config.yaml
d_model: 192
n_kv_head: 3
activation: "squared_relu"
tie_embeddings: false
init: "uniform"
beta2: 0.98
weight_decay: 0.15
schedule: "wsd"
decay_shape: "cos"
seq_len: 512
doc_mask: true
train_tokens: 148800000
MLP neurons of a small language model. Each row is named by its layer, matrix (up: input weights; down: output weights) and neuron, and shows model dimensions 48-175. Each number is 128 + 32 x the weight over its row's rms, rounded and kept within 0 to 255.
After each neuron's rows, "fires after" lists the tokens most often just before its 100 highest values on Wikipedia text that the model never trained on.

L6.up591 [ 99 117 144 126 184 193 115 109  68 143 157 117 118 105 132 126 173 207 123  79 100 135 126 125 104 147 168 110 143 124 134 115 147 156  91 120  54 131 147 136 101 133 150 172  93 120 106 140 169 108 135 119 183 141 159 144 144 127  94 146 142  91 164  61 199 152 148  65  85 133 126 142  98 136 162 140 159 151 103 124 105 127 102 107 120  97 126 163 171 134 120 157 108  94 132  84 150 127  98 142  84 121 120 139  97  77 214 121 121 122 145  85 107  90  99 158 133 112 106 141 147 182 119 143  94 156 155 142]
L6.down591 [162 136  79 152 170  77 178  83 176  81  93 146 121 142 138 104 168 138 120 151 114 129 132  99 105 141 134 119 139 120 187 149 111 163 130  72 130 120 195 133  55 128 152 134 174 131 105 135 125 188 121  66 105 106 116 126 150 100  95 159 219 162 148 135 104 128 118 149 191  68 113 135 110  99  98 156 100 118  99  61 178  84 122 188  75  82 176 159 123 145 118 160  93 125 142 123 120 103  76 162 165 100 113 139 120 113  70 148 166 139 120 169 179 175 124 189  95 153 106 131 107 141 147 108 108  74 176 141]
fires after: ",", " South", " United", " in", " of", ":"

L6.up121 [112 148  84 139  94 129  60 163  97 103 110 109 144 108 141 155 143 173 143 111  94 109 129 110  99  86  71 115 105 154 138 136 157  97 104  58 132 138 157 188 135  69  96 159 177 155 181 185 114 118 101  78 150 124  95 149 152 143 132 133 201 120 149 167 119 120 119 126 138 135 158  91  52  98  62 164 161 144  86 130 149 101 111 140 138 148 178  97 161 125  93 125  82  76 180  82 131 115  79 116 145 158 117  98  91 151 181 109 140 127  94 151 150 103 149 103 145 225 139 138 120 179 130 178 135 191 105 144]
L6.down121 [129 171 110 106 122 142  75 177 100 120 122  94 109 154 144 116 131 133 180 114 161 158  53  76 159 183 119 131  51 143 100 188  84 126 149 126 150  97 118 125  94 117 130  95 154  74 159 114 156 118 154 163 142  96 157 139 156 155 100  62 122  70 132 139  65 131 124 143 155 140 163 153 150 175 170 127 123 124 119 178 141  83 130 134 128 147 137 141  78  63 169 123 135 151 109 115 156 151 143 200 111 112 185 165 118 128  85 134 114 100 123 106  83 155 137  61 157 114 134 141 106 168  93 116 117 126 156  96]
fires after: " est", " w", " e", " inc", " h"

L6.up441 [ 95 148 111  97 147 102 117 105 124 111 126 103 140  98 127 188 174 135 168 149 154 132 175 105 116 120 136 182 156 101 175 136  96  69 104 149 160 104 162 169 140 118 132 106 121  53 160 109  99 169  83  97 106 150 176 106 119  63 125 149 158 158 111 210 135  84 109 201  61 113 131 140 108 164 121 203 129 111 110 125 123  90 115 114 159 144 131  81 134 130  89 173 127 108 194 110 127 109 107  78 151 130 103 133 101 114 113 146 111  93 117 154 162 123 116 142 130  81 116  83 167 123 164 211 209  82 169  75]
L6.down441 [181  93  97 150 101 154  86 136 149 116 126  53  62  80  90 106  81 122 145 136 103 167 158 160 135 112  86  50 142 111 121 144 178 113 153  79  64 136  94 133  58 127 142 114 112 125 129  91 111 109 177 150 147  87  96 138  77 196  98  95 134 140 115  80 113 145 155  81 157 109  86  72 137 121 123  80 139 115 147 129 142 129 113 165  78 124 153 204 159 109 140 145 138  88 133 110 129 115 117 104  84 153 172 159 139 129 150 156  96 176 149  88  95 126 112 164  80 152  88 128  99 100 122 101 159 188 101 119]
fires after: "-", " dis", " D", "p", " re", " ("

L6.up297 [171 101 134  79 117 156 162 126  93 107  71 143 153 136  95  74 123  91 103 136 106 177 111 135 152 119 190 147  48 124 129 158 198 112 140 175  66  91 149 129 105 110 146 113 154 101 111 128  90 160 129 137  86  85 147  98 138  95 111 134 106 156 131  84 132  92 125 120  94 175 178 146 110  88  95 154  54 111 184 144 143  85 118  99 127 124 150 115 127 104  88 143 171 128 153  57  62 140 132 121 129 126 152 167  93 122 106  80 136  38 147 130 129 121 149 142 195 155 120  98 166 126 101 145 110  92 163 109]
L6.down297 [132 142  97 187 140 149 119 148 142 126 139 144  86 147 182 115 142 161 142 179 123  99 118  99 132 105 107 103 181 128 166 114  38 115  94 125  74 127 101 109 101 140 131 126 182 146 128 154 125 128 133 219 133 116 167 161 164 113 132 115 125 102 142 153 103 162 138  78 115  61  96 147 128 159  96 111 163 118 100 174 118 189  99 108  47 152 151 154  47 110 135 115 132  50 146 158 123 142 110 139  77 122 107 128 166  63 121  89  98 123 160 143 127 160 154 127  99 127  89 188 111 136  72 136 128 136 147  71]
fires after: " d", " D", " v", " J", " R", "v"

L2.up138 [113  72 118  88 127 125 111 187  94  72 118 138 140 109 141 125 154 158 159 100 136 125 115 110 185 158 127 122 150 131 135 148 125  84  91 171 147 113 124  88 154 117 166 148 128 100  98 113 138  94  86 135 101 210 124 150 122  85 114 144 134 120 122 140 154 114 146  81 161 108 137  78  79 143 154 164 104 135  95 159 150 119 143  46 123 107  69 115 146 136 168 188  94 129 144 111  80 134 112 168 105 106 130  97 179  98 160 125 122 134 129 153 125 167  92  69 207 124 139 117  98 147  90 169 182  98 144 114]
L2.down138 [176 104 192 153 133 151 170 118 123  84 178  87  70 124 160 132 124 134 143  87 138  88 132 128 142 125 120  61 222  97 114 108  83  92 112 146 131 152 103 134 214 145  97  68 128 160 103 135 103 128 104  95 154 133 112 183 102 126 171  99 103  99 120  71 130 135 194 128 103 197 144 126  62 119 150 160 184 156 110 174 147  75 117 199 151 160 124 105 197 180 159 102 119 122 139 139 120 121 160  93 107 178 123 177 151 130 152 138 109 122 168 121 137 101 160 135 152  81 142 174  91 123 146 103 158 129 155 164]
fires after: "\n\n", " elect", "\n", "|", " ("

L6.up467 [101 141 138 156 160 220 138 111 116 118 170  62 135  85 105 152 129 153 117 200 160 190 116  68 126 130 121 137 107 142 131  79 135 144 156 102  76 126 161 196 115 104 221 139 146 134 114 138 103 138 137  95  94 118 155 129 115 107 126 120 127 126 146 164 147 119  75 128 125 106 154 143  93 134 113 178 141  88 137 163  69 119  96 122 190 133  71 129 105  97 126 116 157  93 131 124  83 137 117 105 118 118 118  94 161  86 192 110  54  94 107  84 109 158 161 100 176 184 129 109 109 105 158 106 187 198 114 129]
L6.down467 [149 149 190  98  98  76 138 149 147 135 175 148 118 112 160 188 117 102 115 123 151 107  98 132 157  75 136 168 191 150 131 161 130 142 110 163 141 153 166 129 167 126  51 122 154 136 115 102 138 135 102 147 155 154  94  75 174 153  82 109 166 148 114  89  77  74 138 123  89 137 118 143 119 105 136 155 178 163  94 116 159 135 189  81 152 125 111 125 113 114  92 156 180 148 118 175 141 149 127 140 153 132 180 162 105 130 154 149 131 124 132 103 182  98  63 140 153 125 100 144 127 168 116 132 101 126 148 170]
fires after: "ro", "o", "u", "ie", "ue", "ri"

L4.up176 [ 92 146 116 142 112 187 113 194 134 147  80 122 107  67 158 146 103 165 156  87 131  99 162 137  90 125 159 164  97 199 121 123 150 137 163  79 123 210 167  98 134  45 171 133 147  84 148 100 128 126 145 107 126 133 143 126 159 128 166  84 118 115 114  96 154 114 176  65 105 136 170  57 146 133 110 194 206 117 158  98 120 113 173 148 136 141 100 169 120 113 126 183 174  96 123 157  60 151  51  99  91 157 137 129 139 126 144 127 111 138 106 111 102 183 116  68 134  86 170 109 139 160 171  97 147 107 164  89]
L4.down176 [151  96  91 134 105 128 108 113 137 162 126 107  56  79 100  74 214 131 116 149 153 142  76 145 199  76 145 107 129 145 156 137  89 123 133  68 155  73 140 171 107 192 134 113 123 164 119 141  93  97 131 165 129  95 118  93  94 123 107 125  95  91 133  96 125 138 103 126 152 100 160 184 119  92 107 119 111  90 117 110 106 121  23 124 175 148  95  86 117  92 102  83 103 160  93 150 164 163 123 121 121  95 174  89 139 153 139 105 130 177 198 127 179 150 122 127 117 158 121 116  83 150  77 147 157 160  85  96]
fires after: "u", "a", "x", " T", "in"

L4.up387 [128 130  22 123 112  99 118 122  82  72  78 137 183  68 209  84 147 192 104 101 124 138 115 136  80 125 114 154 131 163 149 110 130 160 150 147 109 165 189 173 145 121 166  87  90 114 117 114  84 153 113  85 153 135 120 158 175 131  88 128 114 158 139  89 104 126 168 112 117 119 158  95  99 156 127 149 136 131 147 174 127  41 118 118 145 104  94 156 112  87  85 150 135 166 130 118 112 160  85  95 165 173 165 117 159 121 145 168 165 152 127  71  79 231  99 166 163  68 132 101 161 185 118 129 164 112 137 130]
L4.down387 [ 99 118 167 155  94 174 147 111 101 130  88 157 135 148 165 168  66 111 140  84  99 118 158  86 177 176 158 130 149 109 148 143  70 171 136 117 134 130 139 101 136 117 111 133 117  64  96 141 175 188 162  91 101 120  88  98 115 110 103  62 169 101 153 157 125  94  86 134 176  95 107 175 108 148  80 121  98 126 185 142  98 138 105 126 143 152 117 200 123 139 187 130 136 131 158 116 119  67 182 170 139 103 143 111 166 115 107 147 111 110 137 172 154  67 143  78 139 144 116 112 149  90 186  68 103 117 113  86]
fires after: " h", " H", "p", "k", "l"

L6.up340 [149 108  91 159 140 145 115 104  80  90 135 116 162  92 153 187 151 165 173 141 137 177 167 129  89 116 142 141 177 117 142 107  98 144 165  57 183 122 190 118  98 126 146 149 145 120 172 125 131 126 101 125 172 161 173 129 113 156 134 161 187  67 112 123 166 126 127 113 170 109 177  68 139 112 121 101 110 105 123 130 138 105 146  54 105 117 125 147 144  42 171 155 127 115 183 151  95 138 106 123 140  82 131 169  80 112 160  97 165  84 125 167 173 118 129 164 168  92  95  77 186 196  78 123 158 162 104 121]
L6.down340 [128 139 140 128 137 147 113 116 145 150  88 118 114 140  87  88 126  87 116 188 146 148 171 168  44  95 129 163 149 150 124 148 165 104 206 110  69 143  81 181 192 161 185 180  89 121  88 141 135 173 180 142 148  92 192 126 146  75 136  73 116 126 151 171 100 133 136 146 149 108  67 148 155 118  95  69 115 153 140 126  58 144 116 124 132 174 142  49 120 125  75 122 129  88 148 103 149 210  87 154 140 113 121 108 115 120  96 104 104 126  97 110 115 106  95 152 131 170 170 138 115 121 138 115 116 142 102 161]
fires after: " ag", "g", "ag", " ", "il", "re"

L6.up505 [169  97 104 132 178 169 104 184 114 101 154  81 147 127  62  53 162 132 128 160  67 112 139  69 136 103 158 142  95 115 107 121 127 182 172 114 117 187 155 106  91  79 118 192 139 135 129 126  91 153 145 139 136 110 145 107 153 138 124 176 188 121 149 127 133  78 149 125 161 155 164 164 120 129 168  87 112  71 138 106 141 124  88  77 153 103  76 111 161 174 120 155 106 181 142 103  83 110  80 139 129  62 114 107 161 116 133 112  73  78 110 135  57 109 109 154 151 166 127 108  83 185 119 132 128  75 135 151]
L6.down505 [138 136 104 141 116  55 102 137 127  91 139 113 145 139  76 159 152 129 189 131 111 145  76 139 131 144 142  90  83  70 125 111 112 150 115  88  61 124  85  63 118 129 137 157 125 156 123 130 132 160 120 113 101 177 102 168 152 125 178 160 117  46 185 145  62 173 138 150  90 103 161 105  65 180 149  86 112 159  80 147 122 148 133 119 118  92 203 130 156  49 104  89 143 154 131 152 164 135 142  86 201 148 110 118 103 212 130  82 113 104 108 156 124 181 100 110 147 102 114 155 131  70 159  83 103 143  72 111]
fires after: " S", " I", "v", " v", "F"

L6.up253 [165 168 102 146 106 242 139 157 125  89 194 140  48 119 129 106 156 130 102 117 130 124 120 142 128 164 115 108  99 146 170  94 129 148 165 132  53 120 165 125 154 174 142 177 116 181  78 151 115 154 121 161 136 169 114 118 169  93 164 186 149 102 192  85 121  93 122 135  98 121 115  64  99 102 174 169 147 151 137 163 181 126 158  52 113  99 149 107 122 137 127 180 104 145 170  80 141 167 130 108  89 149 150  32 156 122 102 155 120 119 123 165 105 148  74 149 154 137 115 154 131 102  99 150 114 156 100 163]
L6.down253 [166 123 120  97 134  94 103 100 106 179  85 118 200 116 100 114 134  69 150 176  70 105 178 172  93 157 169 127  81 170 142 173 147 160 104  80 130 139 138 151 135 105 182 116 151 145 201 102 135 125 121 124 156  55 153 122 104 119 143 115  57  91 125 161  93 116 185 121 137 118 174 185 143 107 158 140 132 130  95  93 100  87 174 136 164 102 134 148 208 183 135 137 134 133 134  97 142 136 101 169 131 101  99 124  90 151 128 122 113 181 104 119 127  55 168 164 119 116 104 123 143  86 138 138 133 155 150 123]
fires after: ",", " B", " L", " of", " and", " R"

L6.up653 [112 176 102  72 121 164 157 119 100 113 142 142 129  78 134 117 147 169 179 105 110 146 113 115 170 132 108 150 171 144 164  78 141  95 144 164 173 120 193  97  88 104  84 195 116 157  74  77 158 109  71  70 145 143 115 143 168 121 126 103 169 123 120 144 176 115  48 163 106 140 134  25 124 136 160 185 186 101 137 111 121  89 118  67  80 128 119 123  82 138 126 146 132  90 109 154 154 177  93 127 174 144 120  82 117 105 150 146 114  86 141 163 115  82 128 118 153 163 106 180 114 194 155 103 107 129  83 121]
L6.down653 [150 118 156 160 104 157 177 148 118 177 117  95  58 132  70 140 162 114 147 138 158 116 115 169  69 136 143 121 112 144 144 153  98 122 140 101 133 114  48 160 113 136 152 134 151 154 183 115 192 138  80 135 158  72 117 150 120 115  51 129 101  68  96 142 106 137 139 180 137 164 164 147  92  61 128 164 165 122 105 163 134 162 124 164 183 138  62 134 152 160 145 197 128 122 144 175 127  73 142  86 142 130 185  76 114 144 153 106 111 103 138 144 115  76 118 133 136 115 138 169 130  93 108  93 163 150 124  94]
fires after: " N", " n", "ant", " e", " un", " an"

L6.up387 [107 141 135  84 165 131 115 169 137 161 156 139 104 155 121 150 190 157 141 110 157 119 132 156 119 169 116 156 152 180 114 128 138 133 129 152 115 115  67 101 120 191 108 145 154 108 160 112 158 180  68 124 144 134 124 109  96  82  57 129  92 100  68 144 119 133  82 121 127 100 174  54 100 180 121 211 148  90 180 134 145  77  91  82 133 116  82 108 104 116 126 189 119 121  83 147 150 137 119  83 143  97 143  81 128 122 160 111 120 112 163 113  74 121 189 161 118 143 153 121 113 119 160 157 166 141 130 106]
L6.down387 [126 120  89  85 116 131  99 112 137 144 107 114 186  87 103 110 108 153 160 162  95 189 129 142 101  74  86 143  81  94 147 127  65 110 156  66 165 108  82 164 142 137 134 142 113 167 113 157 116  89 126 126 135 127 150 136  96 132 137 127 142 118 124 164 104  73  99 102 117 112 115 126 139 124 120 139 162  79 101 133 190 114  88 185 110 165 125 151 171  84 201 113 132 150 145 112 151  97 142 159  70 106 166 155 115  98 128 110 109 136 119 174 206 121 105 162 129 128 114 110 114 117 130 118  95 218 167 100]
fires after: "-", " N", "in", " n", "==", " l"

L6.up405 [171 140  58  89 112 126 137  84 157 108 145 129  70  80 181  87 162 130 104 153 131 116  62 139 185 153 104 181  84 190 187 115 131 142 130 132 146 131 120 122 115 146 137 219 137  81 129 110 116 132  78 129 180 191 105 144 140  60 102 136 159  91  39  99 130  89 108 140 111 184 119 111  93 132 126 145 144  92  83 180 135  66 120 113  72 119 106 123 104 173 113 157 111 120 109 113  64 148  53 124 106 155 134  98 161 164 136 126 114 121 111 155 139 123 129 101 174 112 111 155 153 109 171 110 156 146  81 101]
L6.down405 [ 96 114 136 131 181 191  96 138 111 139  33 150 156  77 129 133 138 122  65  93  99 151 121 168 124  91 118 168 121 129  98 100 117 140  89  86 155 102 127 147 163 203 137 123  39 147 137 128 118 117  98 121 143 108  71  88  50 155 123 140  96 124 178  78 104  96 135 140 118  89 134 153  82  85  92 170  96 149 150 120 120 138 137 108 181 132  83 109 134 146 142 140 161 128 142 140 107 145 135 172 100 115 110 144 159 158 112 103 109 123  92 186 139 117 110 146 150 163 120 133 133 190  97 132 184 127 133  99]
fires after: " N", " M", " n", " D"

L4.up419 [119 133 115 123 102 129 157 142  50 103  93  80  98 160 169 207  95 200 111 114 132 108  93 142 126 188 216 153  97 111 227 172 112 163 189 117 119 138 147 154 144  90 138 128 149 151 111  86 122 131 125 157 164 148 134 115 162  74 121 158 176 103 161 114 159 154 108 137  84 156 165  90 110  90 176 158 136 151 127  98 159 130 127 127  53 113 111 161 153 123 193 154 159 140 122 134 117 141 158 128 145 157 145 113 160 110 110 151 134  82 124 119 129 120 112 114 130 147 104  98 177 178 133 146 148 153 162 178]
L4.down419 [ 52 150 115 130 110 143  92 149 171 137 101 194 119 150 123  95 107 100  95 208 109 107  88 160 138 158 114 102  82 111 111 118 153 108 147  99 180  94 114 105 201  82  58 109 146 134 142 155 177 154 137 105 150 169 164 164 190 143 110 105 154  94 142 129 136 136  92 137 175 103 170 128 113 151  88 159 103 156  74 122 143  91 112 179  98 125 139 102 109  94 172 123 101 106 184 134 101 134  83 132 147 101 108 132 113 124 130  88 135 103 120 154 110 174 122  64  78 164 160 154  61 138 165 137  78 140  77 165]
fires after: "il", "uc", " inc", "re", " med", " on"

L6.up708 [160 182  79 149 118 133 119 169 141 118  98  83 158 120 124 135 207 156 149 113 117 133 149 110 161 162 118 112 145 147 139  74 179 100 112 173 193 135 142 189 165  58 150 118 126  74 105  99  83 155 115 149  96 194 111 186 153 124 155 120 146 106 117 157 126 132 110 161  99 154 195 118 103 195 131 160 144 117 108 115 121 144 144 114  81 145 124 131 184 144 180 186  88  86 119 125 145 169  51 128 128 167 117  49 145 178 143 117 125 153  90 134 166 165 180 116 161 125 161 137 149 118  70 156 189 212 129  98]
L6.down708 [105 138  51 143 146 148  88 151 122 126 105 118 111 127 147 100 115 187 148 145  83 169  87 141 117 107 197 133 116 147 145  51 150  77 153 153 160 183 112 148 200  66 136 184 142  79 147 121 160 154  92 210 138 170 147 137 130 152 134 149  95 112 126 161 117 113 157 224  85 130 177 142 139 137 117 151  82 132  92 108 179  91 158 112 159 132 161 146 170 147 167 140 110 168  91 115 116 124 129 174 166 128  59  80 125 138 180 118 198  83 147 108 152  93 141 160 135 154 124 130 121 105 112  99 159 168 108 166]
fires after: "==", "===", "====", "P"

L4.up492 [153 124  81 189 144 112 140 126 163  84 152 159 169 121 165  91 142  88  87 139 152 125  90 103 142 114 116 142 163 155 105  81  94 133  98 207  87 112 146 154 146 105 121 146 149 130 154 125  99 114  96 105  90 122 145 118 169 123 152 154 163 153 131 156 114  83  97  74 122 117 111  87  82  78 145 185 118  98  90  92 113  74 119  44 113 119 122 107 183 140 128 155 114 104  96  77 130 120 121  70 158 199 107 147 180  82 189 133 172 113 138  86 139 150  66 158 178 170  96 144 143 130  98 169 125  83  87 166]
L4.down492 [196 156 123 114 142 121  94 116 140  84 159 102 104 130 144 147 154 191 169  95 117 109  97 124  88 130 140  95 104 121 115 120 129 157 174 104 216 140 134  89 157 126 105  97 128  99  72 121 159 122 105  90 128 149 137 141 154 141  77 157 144 117 143 106 109 125 140  92  86 126 141 175 139 161 119  95 153 195 146 146 147 162 114 107 128 143  76 156  81 103 132 168 179 143 179 115 185 226 159 113 108 129 170 133 129 108 120 153 120 121 141 173 102  80 100  94 131 119 179 132 180  97 116  96 152 160 103 144]
fires after: " H", " w", " h", " J", "H"

L6.up300 [170 120 163  57 105 148  77 126 122 129  90 114 115 102 123  65 104 124 110 125 190 145 149 108 169 125 151 110 127 164 129  57 198 140 108 181 107 137 130 173  74 137 126 161 166 105 134 129 125 141 161  98 103  81 139 138  96 100 102 134 105 116  87 109 105 107 144 129 134 132 164  86 126  95  91  88  89  86 112 148 106  77  80  82 127  97 147 107 127 107  68 116 122 110 171 165  82 121  24  96  96 115 102  71 154 133 116 123 155  97 168 131  86 163 114 113 152 119 145 118 165 141 176  91 121 124  62  49]
L6.down300 [ 99 146 116 171 141 125 220 166  68 161 144 101 106 160  88 134 121 107 134 138 157 144  71 106 128 140 156 154 120 142 128 163  92 136  92  88  73 162  87 104 171 119 133 154 174 158 121 209 152  73 160 119 153 109 133 166 165 132 148 121 103 129 120 157  86 125 128 122 113 145  91 101 104 139 126 123 157  92 171  94 123 154  77 119 142 157 126 109  99 122 150 133 142 114 139  76 134  86 139 164 216 141  85  99 139  82 122  61  91 102 176 129 121 123 126 152  80 151 115 122 123 207  72  94 144 117 138 128]
fires after: " C", " P", " c", " K", " p", " D"

L4.up323 [ 68  79 111 110 141 137 146 136 119  87 140 153 136 139 186 158 229 112 152 172 155 143 119 141 156 172 151 109  99 137 202  85 131 100 107 152 146 139 122  85 102 109 104 138 112 125 146 119  99 115 101 163 123 176 132 128 120  83 169  99 117 131 133 139 121 132 112 134 154  85 131  88 107  81 125  98 133  88  84 102 188 110 151  85  95 111 107 134  87 151 137 158 159 127 163 153 133 153  67 187 172 115 131  54 155 134 169 171 136 107 143 178  57 130 122  89 141 119  98 114 140 119 123 127 167  77 161 104]
L4.down323 [126 130 122 144 118  90  97 107 121 157 101 133 136 143  64 141 118 148 119  97 126 164 113  95 144 149  64 114 126  98 149 155 117  77 101 168 111 137 172 113 111  77  99 114 146  88 133  78 169 133 134 134 145 213 128 161 107 177 121 213 160 156 145 119  93  51 102 182 144 105 147 170 167 138 123 145 155 129 161 156 104 106 149 107 156  77 110 104  96 115 154  85  96 139 127 102 117 139 112 175 113 113 158 131  96 143  90  91  69 168  89  83 139 144 108 191 110 133 113 159  94  57 161 108 123 141  99 153]
fires after: "\n", "\n\n", "ed", "1", " l"

L6.up433 [142 147 115 130 125 171  69 146  78 125 109 108 147  95 169 121 134 139 130 112 124 110 124 142 114 165 166 151 126 181 154 151 128 124 153 175 140 157 188 133 140 109 133 153  90 104 116 177 146 171  82 173 115 139  75 123 156 154 129 153 175 144 147 107  72  77 145 155 121 188 165 167 132 112  95 117 171 152 158 159  96 114 179  82  56 113 147 176 133 128 124 137 121 202 149  88 119  88  88 107 149 128  99 156 116  94 141  86 132  94 172 129 114 167 149 119 113 104 143 181 109 145 152 133 143 147  79 112]
L6.down433 [164 119 166 135 159 123 140  91 114 105 164  86 140 137  31 139 154 166 118 133 143 149 112 113  75 129 168 128  73 125 153 148  98 178  93 124 176 127 166  64 182 131 140 160 116  64 171  98 188  84  83 169 128 176 150 183 154 130 193 156 129 126 150 153 127 149 104 118 179  95 143  96 104 136 155  88  75 104 129 153 118 171  71 188  78 154 180 155  77 107 170  61 179 124 144 144 143 163  96  87 114 167 114 141 115 129 133 133 130 151 131 137  61 145 107  87 150 106 135 109 107 154 189 162 142 138 117 147]
fires after: " G", " v", " S", "l", " fl", " g"

L6.up92 [151 152 144  69 158 118 137 104 146  74 127  90 128 103 136 139 137 131 186 166 161 196 191 109 122 172 121 151 139 163 161 111 175  50 144 162 131 172 135  79 126 121 147 128 111  93 145 124 106 174  80 120 122 178 163  73  85 106 113 145  99 160 143 163 175 147 142 132  76  98 123 154 126 120 142 154  85  89 181 126 144 125 153 180 122 114 108 150 104 192 129 133 138  95 164 125  38 147 117 131  92 119 113 137  80 148  96 140 162  95 123 112 121 153 107 163 167  90 120 143 144 124 211 171 147 137 178 145]
L6.down92 [100 118 156 152 118 134 128 100  89 132 149 161 126 143  97  91 116 133 150 120 130  86 123 146  67 105 150 161  65 103 139 144 108  98 198 164  95  91 163 191 111 115 157 163 123  62  83 155 143 177 212 127  88 122 101 115 145  98 123 146 134 163 113  88 106 102 114 139 155 133 135 146 128 154 126 100 125 139 151 117 108  68  57 142  98 110 172  67 179  79 119 137 152 200 131 109 142 143 135 127 164 100  77 143 132 158 129 114  96 143 115 112  74  80 125  98  58 167 173 169 129 156  89 108  99  94 128 106]
fires after: "-", "s", "eb", "u", " D", "ing"

L6.up598 [161 133 157 108  94 167 134 159  74 142  88 146 147 110 149 128 125 158 110 116 150 126  83 154 104 199 131 138  96 174 167 119 122  54 158 111 124 166 120 179 154  67 131 138  99 134 105 113 119  84 155  68 151 146 106 166  98 159 153  95 122  74 200 159 122 114 105  79 120 124 155 102 159 120  92  90 164  88 158 154 166 128  81 151 131 109 111 178  94  90 144 136 113  98  73 130 107 122  92 192 122 182 168 129 183  90 113 136 109 117 124  67  73 142 175 134 135 120  94  66 131 137 160 126 120 149 127 104]
L6.down598 [105 120 152 159 157 104 118 117 108 113 176 100 118 117  88 135 153 163 175 100 181  68  89 103 116  67 166 148 109 142 130 126 117 140  71 132 146  91 107  29  94 108 163 166  83  74  86 129 112 114  94 116 114 120  56 149 134 113 126 106 123 163  83 172 119 145 124 118 136 151 124 211 135 157 151 152 121 132 178 176 116 121  93  82 119 116 134 144  63  86 155 164 167 136 120 140 161 162  98 157 142  99 107 126 103  59 124 133 128 115 117 139 150 127 141 126 157 110 124 171 137 132 123 115 208  89 137  54]
fires after: "if", "p", "in", "u", "ing", "z"

L4.up495 [153  84 128  64 158 147 131 181  69  83  73 147 135 129 131 167 124 179  72 125  88 169 131  73 136 133 116 133  52 132 166 153  98 154  98 119 125 146 138 164 108 181 145 159 154 143 116 137 152 105 154 174 113 180 170  86 178 153  84 160 183 143 123  97 151 131 184 128 115 135 110 116  84 106 102 133 139 167  60 159 107 106 121 109  93 119 122 131 102  85 159 133 121 111 113 145 128 110 144 115 129  99 134  83 126 140 147 117 204 100 141 160 150 125 140 108 144 106 118 116  98 134 110 175 153 102 147  97]
L4.down495 [ 80 146 156 168 146 138 111 112 140 131 114 157 165 148 155 156 154 114 171 178 125 169 164 173 162 125 139 156 164 154 129  99 120  71 162 132 120 159 153  55 108  62 113 148 115 103 111  95  91  65  88 129  57 152  93 102 138  77 142  74 146 112 141  87 109 109 105 142 119 148 149 101 134 184 139 117 104 103 164 114 163 101  81 159 142 116 142 129 152 136 122  93 120 177 129 161 148 156 104 108 109 144 151 146 126 113 165  76 135 117 122 144 104 139 132 154 142 120 151  94 145  96  99 149 144 161 141 150]
fires after: "oin", " for", "ent", "ough", " to", " At"

L6.up431 [152 171 117 147  97 148 135 111 121 104 102 142  63 142 194  92 155 174  80 118 129 108 193  70  91 137 123 160 100 101 115 132 143 136  65 100  89 159 148 145 101 150 138 136  87 130  82  98  93 140 125 171 133 143 119 109 151  94 109  75 136  70 142 102 167  85 113  60 124 153 100  84  59 105 103 172 162 113 104 203 115  79 118  96 103  93 140 130  98 162  94 100 127 126 163  83 107 185 106  89  84 103 150  86 131 133  83 112 137  97 149  74 122 191 114 120 118 104 156 154 126 169  96 161 146  85  69 122]
L6.down431 [ 66  75 108 110 113 150  73 143  94 141 140  96 118  98  85  79  96 113  94 173 136  65 138 135 103 116 120 119 121 135  99 167 167 125 127 176 107 101 102 157 121 113 136 159 103 129 119 109 103 112 100 103 167 123 135  93 149  90  59 133 114 139 112 115 134 145 123  93 113 109 114 140 136 121 133  52 125 143 176 155 190  67 203 163 153  80 106 139 173 148  90 119  87 115 176 119 131 137 131 151 187 121 107 145  99  62 114 161  98 173 106 147 112 170 191 114 127 164 157 141 155 140  76 144 177 107 137 138]
fires after: ",", " R", "),", " and"

L6.up429 [120 156 154 122 105 156 135 107 122 115 152  86 164  59 148 154 146 223 113  70 126 165 118  98 104 147 139 158  93 110 121 115 150 122 151 117  81 169 174 174 114  82 180 133 114 150 217 151 165 168  86 149 207 171 133 107 135 119  74  80 115 119 180  79 170 119  88  87 109  98 117 149  91 116 179  96 124 145 126 122 100 128  82 128 140 118 134 162 104 131 131  80  91 105 132 123 134 129 101 121  58 186 105  82 176 113 164 136 126 137 115 169 171 156 155 103 150  90 160  41  95 126 159  86 115 163  84 161]
L6.down429 [110 121 121  77 127  91  82 106 102 109 132  84 124  50 128 202 120 108 134  87 139 108 162 124 129  93 139 111 117 135 151 163 118  98  54 143 108 163 120  76 181 122  98 153 177 124 143 111 105 173 109 164 124  76 129 115 136 208 190 129 139 119 169 112 137  94 134  93 192 136 100  71 124 144 130 149 110 116 121 159  88 114 163 142 115 164 121 155 122  59 109 103  99 132 112 145  66 115 168  81 119 113 113 125 103 146 149 115 162 134 115 201  32 134 156  92 143  74 138 182 123 114 104 180 147 120 162  88]
fires after: "er", "ener", "y", "ie", "ate", "o"